{
  "norm_eps": 1e-05,
  "bias": "qkv",
  "beta1": 0.95
}
MLP neurons of a small language model. Each row is named by its layer, matrix (gate and up: input weights) and neuron, and shows model dimensions 128-255. Each number is 128 + 32 x the weight over its row's rms, rounded and kept within 0 to 255. Numbers have three digits each. A neuron's up and down rows have the sign that makes its largest values positive.
After each neuron's rows, "fires after" lists the tokens most often just before its 100 highest values on Wikipedia text that the model never trained on.

L6.gate17:120046131133123083135116170147073177145136104121114135109161112077175108130058082146149105133053167113105120143113196133160153115118147094125092109170076119100134152084142159056132101091075068153091184061138157103116115149158147176169116127119183122119154119171129123135124137085083108147163058191071105162086126118103117130127132143190120187199180149079146158121107103089171105157140
L6.up17:098092107097166122109123148168091134136141179077094141168177070087142107096090111197134093155131142173105051122135159129179160104083122135106180104164122112145125123124125174117111124161155135130086158135137187043112118161126175131080147153102125169142115093109161130116134185101125107182141137139054112165166088086072123130152097102102149093059180162123082132104211074060143141132148
fires after: " the", " The", "The"

L2.gate1100:069115170122109124082123166165143078101108087130096149097193103153117133117125141142179125132109135111106094135104194147047100182084131142127126160131108103106166130115108153140111082082151081123124154095067112113119141118173152131142122147161165144142178154117140157072099121089111119104120132128121177130062198082078097103109102168129165140142170113098136106128160080149172084156124
L2.up1100:113098171122125126161143099044162148161080119082075134117101127136178108099208113162102062116096102072139193085116143101108159125142142132160200124134084077141087181136170137113125092110151100114102135121092120096179111126148135086115180126136091132089069116097084169143105112125109164164157194144104127149149136125106157130158110130142154109140107131115134106148131118140116143134127
fires after: " the", " The", "The"

L6.gate81:130149196097084112134110153132099102130150156101202112123184152113116091130134066089118106076103158119153141143156130117117115086133108132086159102049075124126111203209101164070167124102117195174076158104173173124098192136138196108170154091109102060095106094159158128154070129146203213167135154140096081156149151156174183080155095101107102144135170095127118144120171132123095146134191
L6.up81:178141085160125130142112117179112105161118150142136065169195077077162122127148170058127047106139098091123141108172101136171123134058117126067189150106101075161148160174143074114108084127056106103114118132124146188124090120113137141118091083103119105148155143066153128124119108133153171116150143115085113129041109167155106119100162146140161116084126109092162091137120137148136116082133
fires after: " |", ":", " \"", " ("

L2.gate212:154141174112115059106189119169168172085137058151088143075107092148126108080112159113147119198168102114153156137138166085167183105103106089104148102142079099129183151137125134088090111150127024091103096134154129125106149123052090145158123126135141156039120101129072130086061152137187106165176172144085083156142201117078146088109121088188139165120110161114152153125149132132198176110109
L2.up212:098068139186126166105106130141094139094133093108115180094093101102137109119125147127115142146073230068146066137154132089102161157155171150180138105127128130091178104110147132082128111137136097130183192147120129115093161175135118124123126161125163146159099142189096147193111156049119126126110079065099135149105057135123140176211142146116108116164197103141143161104132092131133171183175
fires after: " the", " The", "The", " air"

L2.gate1223:081158104126096158152099110177184088132138097138066164135144130173128185091161139129110149151122188118151144108167100085056178126127088135104087135085116184102145153132176138132135144111110126153096146107121125162192100115107135236085115125128176127119159128163130115127154108114106099119105166182102133161107154162147116157102089111099149099197150087114160176098087133125157098150128
L2.up1223:124174118100138166162114161114091178125196188093122123134071128153152101130131144115161136112125155079086120066180116139129110128096157131132133156151185087088134150121141149100169091145137161213135141121128125092087143097098128192110186138139155111132124113136152146142110168112099120130161222160125139168120148083121108099141078160100076106146179146153140108171096143127171111125148
fires after: " D", " G", "D", "E", "I", " |"

L10.gate1050:147165158122123079089143153145090110116143132094092130078142122075153130093181122138141147059120179106178097117112105142071120145129148088095119120134162153124115232128133147113155151153110092078125155135148147089135135127134098079115134152126166062141153118107136109105109094148067139139134172145089122140152092121172100143139096125152159157100091187059171102166154063085130083088128
L10.up1050:130171096170085146094107156112175094129149081110134095049114122122147170140123125075134090113151152088097170088123134076102131180106122074058129174178125122091104190087171143122076094144137189167149086138113129155126148137180156143090099101126156102157068110071184101095089143131133147108148120127124161148089134115162076126170094101167142142143144136114104118126131110161139128149136
fires after: " |", ":"

L6.gate357:124139164176116177153132185156130055102131116107079186178079148201134154132144149101093142120181101133193140053141139155095136088097126183122130136092104162126126084074150067073096156153117120186101132133143105122126100156156142152151135127152139165176110052083131108044136102184172117171157155146138107097158157116109152112027168113135165157107063181169146088146124161113170125148091
L6.up357:092205208200139161128121134170128145114079107042107168143136098169160105169166071137174117086121139147173140097118130085100110172150077135052081181098162099119145108158111132134151092153116112138111132129100126098087139106138140121150115162098064130075089131143151137176175085143176116132109177162183134157151122165115154171082124136156070126175097080127166108103156144064088161079097
fires after: "\n\n", ")\n", ")\n\n", " of", " |\n\n", ";\n\n"

L6.gate45:129133116150128139152112139172162186149118130154150112116142141149142159147178125133122131091191164140075167141128110124144129114142079117060204035120132106146110128136098107122148092125082187175133191161128167166147103135163137104086194143143138125128146113103160191123138116209181106104133155112073106159165166167151062122136126076143082137104098183163105086133136126180117143099137
L6.up45:136156138067119084067099153158089160140184143119113128204150120119141082192142131140094088125190130157123182088121133072146122104082137154096130110145141129102117114175149167150142117127139138073142087145113077174099131095142131073134131143155106153135098160060086140170141088140073138128130138193113163099158089110141119172124136098127109128142156171096112116149044090050129157131173
fires after: " |", " ", ":"

L6.gate1151:177130087141129137181128144067136116138106144160079112047162133134076119060082141124145100150135131149184093117190140104137140139093091116083119126152143144135099090076121113149121127150142067044079144175162135092127113089143089171155117144133163100106095121116112107121133152096142152145146147202081111140116090178140146089118102105062125152155124115089118105127128146160166158100090
L6.up1151:136109138166108132126123080102121089089113156079111136062165148065165136191143124159105083108118142128145151144155126173140109085128138120117081093132179136105100194160184184104119112180145144133150105076145205079107096096055146134133141127154166176137149122145131173125108117138136087144128119106126112104189169162135108098155079127099092086147142125135142119165142108071096066108180
fires after: " |", " T", " D", " B", "ét", " M"

L2.gate1115:152096155162112125169187120142157118132139098201138172131135102081123095113033127123121164160124147158216125146120106094115154174154145140093092115160102089096163143141132147132128102127100127133095169114120135172152132167135143080080140092140160077126133182108166104103076112137135082133123109142097101128189128125054124105147146157132115157151192115079084105083160118143108141170128
L2.up1115:109092126116181133113112089132101097140169116106146159168104058143164158153165147167151085081155131068217099122096172175111136086128136114078096107092110044135142150125152143108120107087136148090077164065089109129132131151125195177157141138122163148102177134146114082138124187132108165147094132124127194149114173143062155192132099135188141143153085089091113099097123128088127109110093
fires after: " the", " In", "The", " code", " The"